{"vocab_size": 8192, "qk_norm": false, "init": "trunc", "init_std_qkv": 0.0363, "learning_rate": 0.00225, "beta1": 0.95, "train_tokens": 282500000}
MLP neurons of a small language model. Each row is named by its layer, matrix (gate and up: input weights; down: output weights) and neuron, and shows model dimensions 0-159. Each number is 500 + 25 x the weight over its row's rms, rounded and kept within 0 to 999. Numbers have three digits each. A neuron's up and down rows have the sign that makes its largest values positive.
After each neuron's rows, "fires on" lists the tokens most often at its 100 highest values on Wikipedia text that the model never trained on.

L9.gate257:468483493515468523492522495510494468485495478482480489524516485500490511470533498504490474504488548463491488483502543520493459460502548481480521466468503505505494502478504496479495467503478500513498542469518563527497500503464495488506496515500504515470479505547498529525475498519517512498514526505539554508509535457529512464462468495481488512529475513486524496465517478513538496529514514519521472563537518522516420546464504463533463453456478511515536502473530547485531485485508486
L9.up257:482479497516506503499512438516452562488489463513446531494480530512493554523489487526473508501519513472480487478501479500562499523509524532509492509527491485515516521513479518477502480482487522502527521500471490483451494525493513487541510530510484483465503514564497535533479498539501523527507518489532511506456498511513477496525463456490479498522515462465510504503465442437482486454524494513495451513526509544487483523455488486512478496528517486498531522455500523487490483492451509
L9.down257:504508495506529476598499521463531480503494489462472499471515464494491510611517538510470518502480448525510451476491529485491480500491489507499508510502509506505493441514515541491502495491492503495493471493487518557464520499501491455470503469458518539473534522471467501522494474510503499538527511496476487521527490518494498505523488515503475504487470505501471492492498498480469505532525504448483547490484504521469531463498474494505481515503550486497466502505496483491505473479480444
fires on: ","

L7.gate183:458501488517530467475574497501484518519473471481521509495473527528501526470469528491500486538507473505507516483505524547479474533518499489520461489499534502515494503502435480504495510496492509521538476501437491543467507516489499543513501450512493496461455504471515520501504493521501485438500466420487532542502532503494510512503510476518530540484497541511517460495496497500517488472510521499483516523501512488537512471474491484508525519446502468477492497478559497469483514503542465
L7.up183:538530548463515472511529503499553562478501547513491516484518523497463521498480499469531514503477517460468514488513476474471576476504504549526495541521455461517477545488505513487483485519512531470517516502460469503467457503500458488557536489501516479514476499484522492471489500492475506498469477506490513471529517458468487497542537507477531522516485475473470458476476472497494505486523492478472489479474530491479494509551518487490497513499516512510482481516517532482478494541503475
L7.down183:498528516523497539552500499437478505468453518457531497488489497506518514471472456527523491507510479512505506515510460526482514494525492477464456557482490489495500509531504547508536496504528520508522514436514463485530495486530508538519518515507517474500519469485468476461532515461486491560497488510511520462515476513458514519523505515468444492482523501511455533510506511508463511521460457518483508512462506516502522500520508541505521509508491525539474528504469472542504469525476478
fires on: "'", " $", "$", " £", ",", " it"

L7.gate118:457470508467485449472475484528475533499544521468525515533487507512477495472463532493488462529529525474469507529511579541474485497537497468517482508479511512489536491496476485525505518485528478472474523475523488532469500529501498521544509500523504506496485501498539479496473485500498502522514516517506533521498488506472509524465503510510475541488517468510502459523513476502485453495479525443454504492488514543531472484504493502453493523484464432498494491479520492469537505471521440
L7.up118:471505503470536510532497494549495523498491551489539452468533457483500503493507522510507497513474485528527509464475463527456514513504513485496499483547488517535446490481486500498512526519547444527530502518495503515495500475498522427491449495510515519533487529460488499498471510504467513495479480467475490466522506477496507499503541468533504481523466519516475505507467492463557515528538533469516511532482520440484508530477472512480490505456548460532508493499518500507477511504498486
L7.down118:561509500451506464507503506503527505478458477475506509495505552500480508455481475482504499501536499499486484490486511531500530498562495485461519475478534494521511531489445530499502489487546539515481509472492502502572497483468489462504543518517509486522506494477529499488477529505492513491483492536492493541548532451489552495470468493494467472521524482549520529511490501494483477519503493511466517493478498531516511475507503470492534509506481515505463446523546457485519518559514533
fires on: " up", " $", " about", ")", "$"

L2.gate239:504539485479552479502523510512532504471477443439471525479503521516530521517525529465472479481550509499493498491512461505495484499533516476503494527496517523465501488514516507485516504497505467506489510493491492489524471492522466481473499501443525541500497489470503503517515456507555459449517519451489516500525510507492488533479457459459508445482537485511561530516520528490508492492500489491506477490494547458533530506497512529515505472463514475429502473500469473497528508525493491
L2.up239:499452439506522521514451550487493549443504510480542520503492468496480484497473492460529461513503484546481519500479476499461504463452526506499492491532507504522501554482526509492528497497488512489504477508491520482590490509463501477506537505475478525489491496517525501487477483505475515491528495488484486527495511511515467484544503469537481473551490468514532480521529481473514517489489506508529486471528528515514542509483510471490474526483518559510479469521499488437506489517531504
L2.down239:520552476506519510456481500490531499525459489500534523477496498514513524494492479484510539494516514466486502499524520475474514511495542468448475508537502511489506505580511491478500504485473447470500514477498538497526479509532435510485506530479490518514501492470457475503538499461515508494515507448481488488562504499520530526494500454481491464488512507534516480534508495476501477479489511443457490487452505513501519491498491559510526497511516445440520468460486473487515502485503502
fires on: ":", " office"

L4.gate269:478492510507475487490502507482471516435468465475506499471513497531527467490474532540503489528506472505521512479516562536494554492502511532502474509492472504497479504492487489482519512482520483474490514470478444449497498480530474548494499491468538476489503490512563518512447473506517498427507501538511475539528515491505501473506523536495532467491510495484476512480440489485494470511523497502523521494485487507471500515466446478523484467522511494485537511478471478476474454522545475
L4.up269:490516491502471483497482537439492482498492507487527518484483522510499521503530492513495479466514447473518498523502481535465505503505496506428480512505454534491452490462493544482499515445534477443454501489514451489493566504508523547524512469493516491492531482536510496518469475455496497489504534483487494507524477526485517510491536488504512463517427499523492523493494510460503493472497498499496510480491482515520491513473535457501512478547507531535508522477491462526452492477525527
L4.down269:487494509531543453546489491473539506512510509450517468494482489487494509647518498515510511502524502484471527486517488506464489483501492495502505508540517517514454499508526498501516543500480492473510491524521529499480487486514470470512496515469465482500523478533511497507545504446510530494503503500470476513460492529493477507499511487507527516557477514498492501447529471477519497509494510529509508533540465540481527493503508506480507499498507509464518517491509472526527533504446534
fires on: " large", "an", "ive", "ian", "n", "ight"

L2.gate98:544477488473500500525478519509480494515560472477521515472463509494475490511479548479458544483577488488465519523534506462496458519503510475453529481490495524521490478503493487490496504504495480486473545502436500498494514483478522481486517509486476499479519466530527496488514512489528472466572531504507464513473472502509504563496506495482535545495443501489489482454522453524521497472511499536471521488529462529510503502488517489495476463483514502509483501528522522536524483507533483
L2.up98:552520498500522485485513495550492505511525495497510476485475516457482494496452534512495464452528481514472517507507500483560470456502538517506494505469518492514454516511481520481532510466513516540446504468479476464510500512522502477530505522497497521492502527477489548498472530493528515519514504471504483547515491525527486519524507509484525505488446471524525483524497469509484465493488536505460534469514495493523477537473521527474498472501475457514480531487473422564474520525497483
L2.down98:523510461482509471480485493506479501509464532512513501476540497480516487579506511517459493473443518500503524544482471537509491474480487460522512507518540506466478452504512529487520495454504496529513457510490520497527492488493445492567506524477541470544469533455495531537497502460480519515511539456522511498471506473529529460541501500508474442510499477510523501522514495466507507480492531477500467516485514493480526508507452503472486467521476483505517499508482483493517508492526532
fires on: "n", "r", "ri", "b"

L4.gate370:485490507481480567502492521504477499483489513510496551491492492531459512494509508563489470530534538518472504517493504512496506501569502558487444490478526526516500502523501498484515503476479458487450509440479511530530484524460488502546500508511480512526541519558500506553510513505502462494513525517490513519532505489499504468502490468509498530485449493513459497480499525509521499487477483463501470515528481526486508561479520467527517490469492509500519526472478449479507497535537470
L4.up370:508504495505537461500486514508493504450464455501505471496510515487477493464458539457488498494485478523411503505502472529498472479517520517460523532519487485524487450489523470504514517452528461519458472510506527483482539521476512465505522508489471518533499482463521491509463479517489487504515490512508532500508462503519480514509495492447518511486464522536478493440483508473455482521453510446494512472492537493513496485514516481509495508511526536525534517478437484528504521495516471
L4.down370:529548466474487468569513461534508473501470520482505495467477509498514494608579478559511467507513516505529515533483501485509543486519480446479447495479524493509481507495500495475440503528479467512501467524471483526513489513470499526522457496491502499469516474510492495498507517498482494482503518500515488493479515534521512515521496513491493508536529496503517511507486503529488535479535499515468516541526494471506506525482489492532526492535510538482489508485486504466498525542513530
fires on: "an", "c", "ian", "ic", "ific", "no"

L2.gate145:519494510465432467491511510511539505430514474484512506490472494490518462505534458489525538442505506502557506541520534521513521450514522533513482520481550520519509426495502525531498533494487505494481505505524545485490495478511495533536480488534525503509512481508493536464509482544461491489455485543489460506559494517495472493519498522465497496493512491492510487471502507535517468498493485483515491503505530506487461507501479496526531486500491479522502487469443544504509532496507530
L2.up145:506471507477492483522511505514526467491513504446502472516502524464489498491463498511506514502504501525463528522507524452515547516541471484474525515510464485480480503487519511507437535515478432477476488474557470471490469477493496492521450482513496489486504464457491501499459476488522454497469518506503511512443492457521531489494507481532486523481540550477494502472512544554521482498518493536454532507502511521499478483524457515522449465497481458511511473484494490486482500529505511
L2.down145:472520445545515514561478445462483529501558504494488551520492508501537488580488461492513494494499477504477498481481490541495465513507477480489508486456539509498491492529516485481552477518476551501512519495458512534515496519485500500519521516490497487483493507516501520518544523501504518507537500457495495505508536475522473519476486491506478470542471480537486484497489493485490551514472494514552497478469507489510507502465516495470539536488532522467509483467478497473478473447512468
fires on: "ing", "es", " shows", "ers", "ed", "wards"

L10.gate293:502481497512464523486536539544485553508508465522518520511530467501526483471519472484495522504507480522494524515516493512520505501440485472519506545484489517527499515528490531551510498502517482472491562435470503528479482534501513485501492513513468469470495539500509501493482482505516512474486508492481510487557518501527515470520506535448580474496531473506525493499466520494539441508487541480488514498527490508522476482490449495498470505500494527525522516469566541510497506493524502
L10.up293:525498504540539486502534511459505529476491501514514495501535500553489534509500484487465511485503512488465514508520530496514501507521520535506469474490493453519461453472481529469540489512451520507481464496538490449497489487530490491526520523507544512475453494536509495506475479514447535495473469470484544491510514481482492503469523467536500501479484462500518442552485498495497505522497506470486505565507517460557509524497497509505489524515489463453508520537480528439493485498495498
L10.down293:482512502475468472499516465499547535510550517483520476513487497490488486470474500437500498505506468509494485495513494488514467496546502534527526525508485477474461478499513485528477481512425521470484467555523573501511493510508512469475507486548511471506526504515495482576511538490490519486477515516507496527511480511526493466498503500498500487534517475506499496495500529511484529541476491505472487495468479478500527468484535508524445469517499529539487499498460464490502493534476423
fires on: "-", " years", " result", " part"

L4.gate316:484471465467491548485488485527453503508504497511477484449472486487506515489487507519478543467481512499478528449498515505462521499524531507476503510506511509533513507484501487480529467518536489470432482530479518509461505527462499484484489498506538503468549518489547486500504505484538530487513492474508500516477473514483472523494484479453494487524521552520462535491523474507492471517516518532488465509498453475446499527521489447555467467464473466508454499494486459506522479503532493
L4.up316:511449490507510473522511473485480508508488490504483476494505453479477504530475486539489510470509494532510514495504524485466529535489510525492493558505528476519498462491508482508543534493474535497510488503512497541465507540491480505509534469552477479464493526492512512430486509513467505492493497490563499496521476500489477494528499530503477510505450507521494511541482485522503500594545492513498519462463482509438469515442514528536507508499508464507486498483511461505501498544537482
L4.down316:492482508495513491506529530526502516495492491481519524549538486494502498631526502502548473498504504503496468465503500527527480505462491518500464513519508540476490496491499503473467503486501478489521521476521493482492510496514492521446489538451461517523494495516444487522498504551511502524489526563482485524526499478466535474514509492498562493466520480485461454492513542466516514463518506488511510507492506489532476501487467462456520488507519490498507511481493558507503510492499501
fires on: "d", "nt", "l", "ng", "s"

L7.gate287:514468486498508490456494497473550437487520528480484506524509451483468436486501522484456460477528505500498534479476519470477469497460517520542508459497540487493521486471490507450526517481503538491472457498521538520470487485473505502519480532462505522461438484505537520527500512522485462509523514493519480464510504541480525539481490507496483517482503524550528483478528511525511543537488518514499480515501476506491505533472505462500484528495515475476499515502536491487492515562494512
L7.up287:525542496443506509523466511466489525529461516538505478488479542464487467501531533460484509449504535493527491473449471485489522538477502514486484498535502489528478477473511502488509486495503517459484449496532520488468537504496507469506561505504461507491515490491494475521493474497504508474485459513534490441509509521517468548502540491505492500506508509528493499469506514512528507517445475454468488497478491493484504534484506529447534528508478536474453511534551486493486514522472517
L7.down287:516507484515482519410500541495515519517506515495489527470476495496519495472505508481529492501486478513476492499517484481478507510521463509480498521571482524578489502513476452511532498476486488463513500530486488477542499533546526415504497467486462489489539501493489479507540535503498538483511491508496485490524532502472517520499541556488523538516533504467516492510489475477523517513472491496491529513541477505514510498532511499450511523509504526522494483472492498473461509524546539
fires on: " in", "-", " and", ":"

L4.gate217:503490461522531451479491468468515489516559476487531495488471532474464476487483469463462515494502481490500491504493475425505495481502492480447497432485482519502498482495494521495534484498503489520490482496509536528474509498506482509507517513489445450515546509526514514503458526511522500506493483547481503499500538454505489492488487499474498518479462533471476491449498475492530529497506511499526484506546491497470518475471450476524489476523483498491451468439530477535469461523504508
L4.up217:527471508515525491478470489488536500504526484471505528505500547514475455499498527535485511483506495479489496496473500467546525499508515465529461482482521534467518467486491523482501501488523477488504487531470502475471521481517493488508504466526484524535504533527509520480467488498508465510510515484450488517490549495506542515493508524482535552460444521468503511489529513485554508516552536497501470477472495518465442509508497523473459513474496469517468528480542423525493466537483494
L4.down217:511485489510481506497477552457490496477509443481446488495476508464510453607470520455519530501525498499499505507517487499491518518498528463499491469491484483530468493503531503488502553484515488496487484509508534497495500512491543510539522497467481494466510508512505478523525469501482493447541459504513518485501508510539505519541486485549534493509482482487471517474492478540455452476462507528517492552493489496487463555467503509536524474492471508529491516481513512500505515478501524
fires on: "r", "n", "b", "d", "in", "wa"

L10.gate152:473514514486506516474508489458518496521481505537469550507483478501496477506501452529475549509479440482539486482511505534491508483493537534474493499475481500511467536504518536520511503523449510535535519492481548538508521454490471493523497526467524498515515480531524529503511550476453492499497481485492503535525505502479491526557492488535521517500467485509507509531519545480494534506540488449528494512455508542513480546467503502475500518510492511495495528496514506456484479573474503
L10.up152:495520479489510537503492523452525480479471457501489499507514516493515502505525446514501517481562516466489475511497511466487484495485477494527516472486522513448510497481514480439457498515480556489505509525518532539449471529483516500504508476440539514511482451493490477534503509463531501497474536487503533469468509515496531506498476491467485496525515544535498511550503538500467505523519504500565495506516480479459480473501528532465516501486511493449533502510519537525470501465492506
L10.down152:542493463489498469479535499528473531529501536488507524485474494506500501496490533477523485486486542496488536512518475517499480504509498466501510483480486516540500488547456486516535534522487476469492486525494486492501490486489473482454500526526460508506474483518456505492482519485510546509521481547506536502479535476511513552518531500531506472506505484497522489495495463568537521485474525478509500497476499440541529482495436496509465521424503475525496467492518492446527462511518463
fires on: " (", ";", " Human", ":", "y", "sq"

L3.gate164:434488516502510512481487506464507490448497521516510505469493512515477483496483502497522502504500501517518502458480539494494526450518506449468513524490520519498482499487523506534525504492506518452518498462527493495534486499483516521480472501481549505487492492498501515509507415559560453459514507515463464539540497470506522463544494501544507434504506522513492487467510504519500546497474503490460458480504489495544504524497468533544472503490515484479462490542478482505500483514511503
L3.up164:516463525522527494504541504486491451515514489496460477510533542499543521483555487516507466457513467454566507485500515493490497494501484480499520523495496486477492506487481473506452533548483527489480488456559461519471466518522444493506495480504525498527464469508512555508509483498507469487471517524481496487526501497507473519457466544506502482498513525479468511481489533513518489528497499491483520490494508522492458498472480518528542530525486530473523497528503523544440501461521469
L3.down164:464529476486502478628462507517506523454531540490512501528496488491491476494496522506481479538506492529528503493489474484466484478513502490483486521490494516500449516481492518504529521480484485472514508527436532514469540483494456532497518517495523458487545522506504495517456483489484558488490541521485485526501506463481514449542491514517488503479473496454485495483464498499492501491483486506484510474517497489524535516497545483488481531496490499535498493501515441463477517522512506
fires on: " of", "ing", "al", "ed", "chan", "er"

L3.gate136:474472514489523521501512516514533472502515509456556528498479516479503488519495515530497494465495537510536509474511519476468533505517527459509455491534520495559498548500473510496484489495455479496503478514505496515478500502480444484520510527539553476500501548522468520519533479531501475455497507468465506489506477490471508496538485531454532531508491499519509482558488531498531502492469523524492502510449523501491513503475454463530506532458554510505513533472482462494492520518491547
L3.up136:496524499518507487476504491490546446500564492549543523526467492483480477488530507499521516470519540478512532532496478493493532522476515493528546507509478538512450480531511509538512484497489499506482459514505466514502463494497482516504523456475517499495482523471532485481526456490466466465493514511551462498488485478476506504516529502517486543441504487534499527552504527553519487507476514442478482495475503514469541465474527469491470515506516535518503510531517527525530495519505515
L3.down136:496497470494503499676492461509474524498525519491491473485502500502538499535469515556500481523489467515490475517463518499508480518509496495483495481489540506481509510476489503530486478540525492467501532480508522525528519499479477504493525508490480501512500526522491522516521487488511490528499476511496498522496533553513517489466531496529520454509495524466496500481494463494535470477473496544500498524512491479523469526494480507476511521492474507487451498477487488477505509524481477
fires on: "ed", " called", "ing"

L10.gate17:444474506495506499513518507465525445499492479512482495502522533509545489471528456508507531481516515512519475468514538467508558499513534494453518449449462546518474468494499503509501502486475498490484502473491491483493493516468501496519537505514535572464452468537510506526495521534545500469483507510513506466482462528514530492497482507493514479474525480524478544512506537481489494460499509482504464487478514506503448519443514522503527473496522540489545488506504514529540494506503530
L10.up17:503498511496497537509492467480521489536502459545508469487471492444477483493513514507478479482542546501475515489514497548466537509502481506471502480478517499465477527450430536518436496505490479493503502540475477549506498491471514459527502493477510527511489553498476484482492493527496530513495482508504497493510489507537499455476511487510471509519512500523453537511487523526517452526486534498501520505496483497501505564520505540472501467484524472443509472485502474487552464507453487
L10.down17:489516495543523503517537520509483491503514474512492479513496525523472540540507462525504484487465525457537542495526523493556482504535535525512514494504509487541532508523519504463525508500538485533522505508483447474516513494494514491541512510495487479513458473479538464508490516508448550503506464501498505533535501514463508517514497480482525562506534514518554498501510449508506529486458543483470546496516506505481476469500476496473496520520504490500496508521542457525455477519556481
fires on: " =", ",", " and", "6", ";"

L2.gate300:463481494498482514497517488515541491510485505504468484489502505454474497498502468520478497492548518544494506495464532556506502527531550494445515454473546520475509482495501502515507520498525483518500517468519551508471471532530483516483517559493532461495524500523503494541492485508521451488523509515525483523519490520510485499466496482493514464549506526589500521487491485514525474533498524530492489509496483494456453539504490471538518533451471491507501515510498455523509466514502468
L2.up300:517539528477484499523536501479516463510513490520498463530476498478473493518491493513485559487498535539484448538453504517496498524536501482452520495469496485449456527474472514539516521516510467513492517506499465509480452537518502534482512513486489454518510544489517509505527510457479473537449519555501479496526478494541453475462529472501498492549470514527498531469509487519546467557518488520481507484481478488490476518505537508499497510486491515489473501482499472531479473487488499
L2.down300:528548497527489509536485475478472463463514486501545533494482495526519489497477514494506520489504489487515523510492484451489506496483463523560513550493478504533449528489462498479493507490479533498499482528483455525535524469484507503539509471505458518557511478479503512466566512505505509524505483512505519520491516486476489494494488487503513480486488504453481486514556487463519482485531487453491498489488513480534542430515483502478459484527488539458449505483477548485492519492533525
fires on: "r", "l", "d", "ar"

L9.gate335:497478484487482469485491499510501467451466513515463484500534491511516523471490496549500464557493491513501552515519502479514521510509483491525504493461491501495484476499517516490473498488513459504494543462525495535455475478534440511500482510497455496493513483469471490509478526486547533480551525521500541495470471475502472463526503502503491441487503489523479523484469470537481491504472493506529529458514490525511527505512476460463477477476557484500495482548499510507492428520529459
L9.up335:505496493544528531519479578443514543508483524525520469492498490474553511497543506524461531521519465524483515547508491473500495501477517502529492492532507517486474518527463517551487502471455491523476520500515527512468488514482489505479477494514484485471488471493510482525497494525534511496512476471492520475521482543523489501497485482528492514461501510522491510509503532531540482553507503510458467478526481487473486519482452497492530499505512486525500445478504427467510554466538514
L9.down335:549456492512486488493496526498501488478493481471461500529478477514522533566527488512442541498522479467516479495470584505483525470498513491504451529477524469524501517522509489501538499510492478494465482524455491511507506514503486487507494481453506531519496497464476517467509480478445497505512472493446527524471461543506553471499463503502548543520495520507513494528485533494469506466514498473496484513495529494492484505456515475514485476517493474491472477479471525513527488548512521
fires on: "-", "ti", "nis", "th", " most"

L9.gate262:524502471520509539480525482492492504500501469507444482510487562498528483489482522470492471528506502485519515470532531523508517467511514514492484496479502501484515496523494512507510498490499565557491521511477493557499478504461533502535479504523548555566478494488509487519496466532475520545511473502488492531530483538475483475455482522495446424505493527477497506509465538503510485497495498477499496515500493507495454544465522487466537471477497544500480462509500516491499484490494450
L9.up262:489503488509517507500529532547557491458501535498530484470501465461451508497511453454534515488522510491486453501491539505508534516458465505523484526489488497520443488506507535521446476524473503530476479463468515502513508496488488515497506499517504531487496516500513470518525476461472490495527524502505516515500514505508500507512495524536499505498482468523516500538504537427488527516499493472524474468457447425518498531474491509441482501496522537500475485513476494548476481493484521
L9.down262:486548495509488509444486591493501477525491524498510522532490532529477503412538512474514517496452519503504517500511511496489552522485520477465476503553477472533494496514472512514509504515496521517471506488558508493512522489500506500486523528543500471499499496484517479465542476443491515561504497509529480490480497489491489493480509523490476526513538485533520529533524526530496504494467517478548529516464491513526490468467479474488509521472499461461476506510457505500499500500478505
fires on: " (", ":", " 180", " 184", "."

L7.gate32:493496491534523533482469510471497484534500567540451513521530494480483525468509506563509508491502518516529524479517537496530494493495525503528512507511534508503485484433495544496517481481470493509463471460499496467490487456488493512475487491410489477482477517518522522468464490511508494514529483469527476500566467500520518497477507572491466503499513493517522508516494540517509492517536529492491492463506490513497498500553493481501481506497503461485482527499548506447499507528521515
L7.up32:491490525495469488487541475509488524498489516477490465516499508488498525512517473484519464484505505510483493488525521529513507469476486488546504513521456510502506491495495507529494456504527496474500529499493547511538528510529503547526501513522464514482528513461517504489500533456482483449473485491538419486499501471493540536489503500522498506495523529471535475531495499570545457496498471498475547473502502534506500475516503494448465526526465473472445525515549504485480497477442477
L7.down32:497518515528472459461479485537531483489510511486526476525494471515467466484496506455458488481516502574470496538503531501560473523477521490527501499525502478547489510529510447505474478520474517466506535462458479504491495509532503584514497513474488509489508512470494495503503532484525493449498458495455514492468484499518523515516491502492518525526512470500517501505512491479497519484507482533504483514480500501519511491498487558454509535546490530565511477542486517484516521515468480
fires on: "-", "hi", "ho"

L10.gate112:498547448459533505454506495519491463507497478519469514490523514509494459471478543490524519513487489447492516488515540499492525477496513500562532523508498510509482524501509493526447485496487475505476529520499499521485556508554552501511457510510525516491499523517508527531486507519499502472530525503523529557526497515537509469481480496496514523532517538464503468484480518533515505530506495529558509519510495495495481533487535484489462498500528451508543468526493487511452507444473478
L10.up112:502537480480513446525516502503519505475501478548458544482462498520495492514536532545478514501533533474480525463488487502507533457539465499481539466499541517536526495550533487509490510465523486536452481502494489519471504513498514490527504500531500482489489530530507485495505493507462479510526508498464496501515473527520491495524541524469507433536524473504499476504493518523483459479479462546509510503483467505483460521513501469531488560473494503486509460544536509507513511524516456
L10.down112:530484513509491496439496539510483513516476459458506494479456527491482531536508492486492535480544469517503501514447517507489489506474513494480492548497485542503484483500475499497487536467465479513481490475519471526472461538506478505485567473492512500521521502520510506522489521453522524532501516522491536503503526482526480442479505500458525497509505520526505453496543506525509449508496480519578520471495545503497503494503506537508533466426481504512477515523516484520481519476499518
fires on: " is", "=", "De", " She", "me", "Pri"

L4.gate338:557502486508534488502524529511469505519525530445481538495490462508489476477444474490520488487488493504510496531476508465500465531501554474490477441495502541469514504494501526514521494489538494457487483506481513483482427488467494489492532552482498481489525481478483483480471524551502479482515465516499579541497464492536528541503461503477517489487501502519520499449486521520502462515500523505501543524504484491519512533506505463527482495542487478510460501471488490520486507509480484
L4.up338:504519545461505499498455489494500516494474479501497493474522505526503492489468488561534496529514463481516544496518473490516501481517467506482497515473481526500498499460508585474501454511542511464512478478461481511479513528517474437532487475471530477473501457494503493513458460513470504518496523458459496581489469506494507525499555505507498470473499495505487514512476521495530458497473501488451529493490551482472484487509486520524474507490495520507480522474476501501480533534485520
L4.down338:506530501507475500534533535558474467488480517468437505524500481523546486517492485495439467474495523479522469517475515505524510537484484496526524502503538465496517477523505556515511530477491536567474501522529499524507492464501504544540495521518497561497511486460508489526489498498473522514503493506483496487482521486527485505518470505461518513479539529490515494458493470487437501510448472473505488505480511528530506567491505484548507516501500478494503516543480539481490485505487503
fires on: "n", "is", "ve", "ne", "si", "b"

L9.gate95:476470490498527501438501479474527470500463501487538497491536451535464494450511508478498488492516509468507507478511529520510455508512489503482525473503488505514494485505491524484507486493483491472516505508461542497563492508489514527516485482490520471493504502528476492520471439515540479473531503479508566509538514477484474535491446528490453487491519478487496463447507499499521495514530495489520480469552512485524467527478508493515477490423502454498514506487549504484533460487512463
L9.up95:471512533495574516492472442448512512485464523470522492481492472535525536504497520519513526533507468501497504507490481497530481509533534476518474468480460513526503495517513485504477479474491510462515525551487501501459521512494503460548544485530491503528492541537458495506505500497461517519526472472510528482488488503503476533488467479476431466490544490472501511520477489516491525505511485515512453483486516496463493517488485464498528489478538475492529536507481480481454474545495463
L9.down95:510529503452523495543544488505485531477496500513502532520496484499476506546531502467500467504471500471485505495588506487484485484501484486509517527488475457495473518515474541500477473488509547539485487538506513519481497529557524450484518481498492507453487512494505527500476490442542438512525491497546515510471535519511495458453478512494479520494483517475495547523494515519488499535481496456504538516442518521476522506529504502510466545499502510480509496475511513507464491498501463
fires on: ","

L9.gate135:469456506506503487472518488482531471521464493505488489497501441522452525480493504453499498481499488477520517501479559528512499466483465487496483446496514491486492495500494493567511480513473509508508489477503531534498505510531537526517457478469522477497528511563506510527513470537517485477491510474504522505524540467523470492483446522480460516506504503477538475466498506504518500518546511512541503506533486530548495507477502451490482488477483469463519506522577562506496487499501509
L9.up135:491509557475548523532489448510456522482486487498517491512480520511509471536471488536475522524504505463477510463499526506501500524509465514492496485494507504538435454559507465508525523519467520505479525504515511492493482486508497496524519493508502474506535540584479563493454511498491493483453440481508552511521500504486499512520521518538510525534510480493496496474484509515508486489507508470491495526479500471508498518471561491515488483454530517537517472497491540501462507496516522
L9.down135:511544499524493489531527504477522490496486506482501504505481496465496534525502496492496519519519494513474511474543487512502513517542508510484516554500503480532511482514477525495513527472501524495484509492482480479479509513514450444499534508514485502479507514454471517517477499434482493514503453489483460515516479522459497452534530508482570482504491466549511511543467505425481496517490507471444533495471520498475512491526533495482468537462505484541501489479460441509511494520498448
fires on: ",", " As", "ly", " most", " However"

L10.gate116:441473468518505468487471498471484442473465486518426540517502538520478477500515516520477490514496482461511502523509516507507512487540553494513518470527480512503481502515512506515521493545507446506530492473519470530502457517519492563535543510475540468474471499504502505462464475498485535555540490511525506523513517490506500487477557502520463496477533492547499517482490456488512521522528505497529503497504511506490478543485524512497505491528508499521487496467464541515527479521476512
L10.up116:529481512518516535513488484488483516433488522482467524510491465550468554527475492489503496505496491537518513523516509490501488503520494575508494516487525535475489489536524514535502440509520512494557520497461534507465495497506519513453460478501513521460478507505483463489555514515441507496460444464491515496511515451509498455494526492489518459475503500480521495509530500439477498491537516510502504482469511510494494533447477492485489522502528506513468504504509530524468511514480517
L10.down116:483524504498457487562482518507511503514468510545505473501452499531492511524531520481493486515489471525529443492525494553484527459488472491469527450479486488499479472539512460449493488499475512466526468497472492528490546489492484473509470513526487510479528506503555513463507462461519494512501499516477491547508502515489505525496458503530456521519509520489475489502464506509513520506524490504480525468483471469480537556463515485522532528553501470503475476531517533484497536509468500
fires on: ",", " North", " US", "ern", " MA", " World"

L2.gate308:504561447499516493498479475522471544532498497529517471504462527517464516469502516473465530511523492500505518486496482489509501515546498532483493517538478517504490494518482475510492492482520458478476472530550510484508508468506518483539507483541520479513510492464505485506469516464534491528521498469508494478508491472552485480484530479521508436510469506545538477506519458460534501475477493469503534489557463493559516444507541479510525544472478507517507496488514477524501490472471504
L2.up308:508464543514503494468490497519507493515505472494498540502534505488489471469508490507518536490509536444510496510533462543482497519505510539458550496556469476486526521515477530482528502530512447486505491482508514491451507491480487543496505539472500548506505508471560528487531479516527506449528482517518540473554516490543499513506512498485502504513511512510479503433490494547529493505490470480488473448531470516486535518504494473448461512516504505484507490494510489515456476495531521
L2.down308:510510499530502472471508436539463537546499480507487532514481492494509485419521483524472505521519543471480543469520473500512492512537488523494495521491487498463500447507516499519497492484509514493467500544544473514501518499495475502502496515501513531508500475503488473455545519488563540522490498459494529482479474510537506511477526465523497472500476519547515516515514501521494495518513481458516503465568485527502568541530512500494516475508456499503512488481530486532521482469512501
fires on: "do", "gan", "n", "on"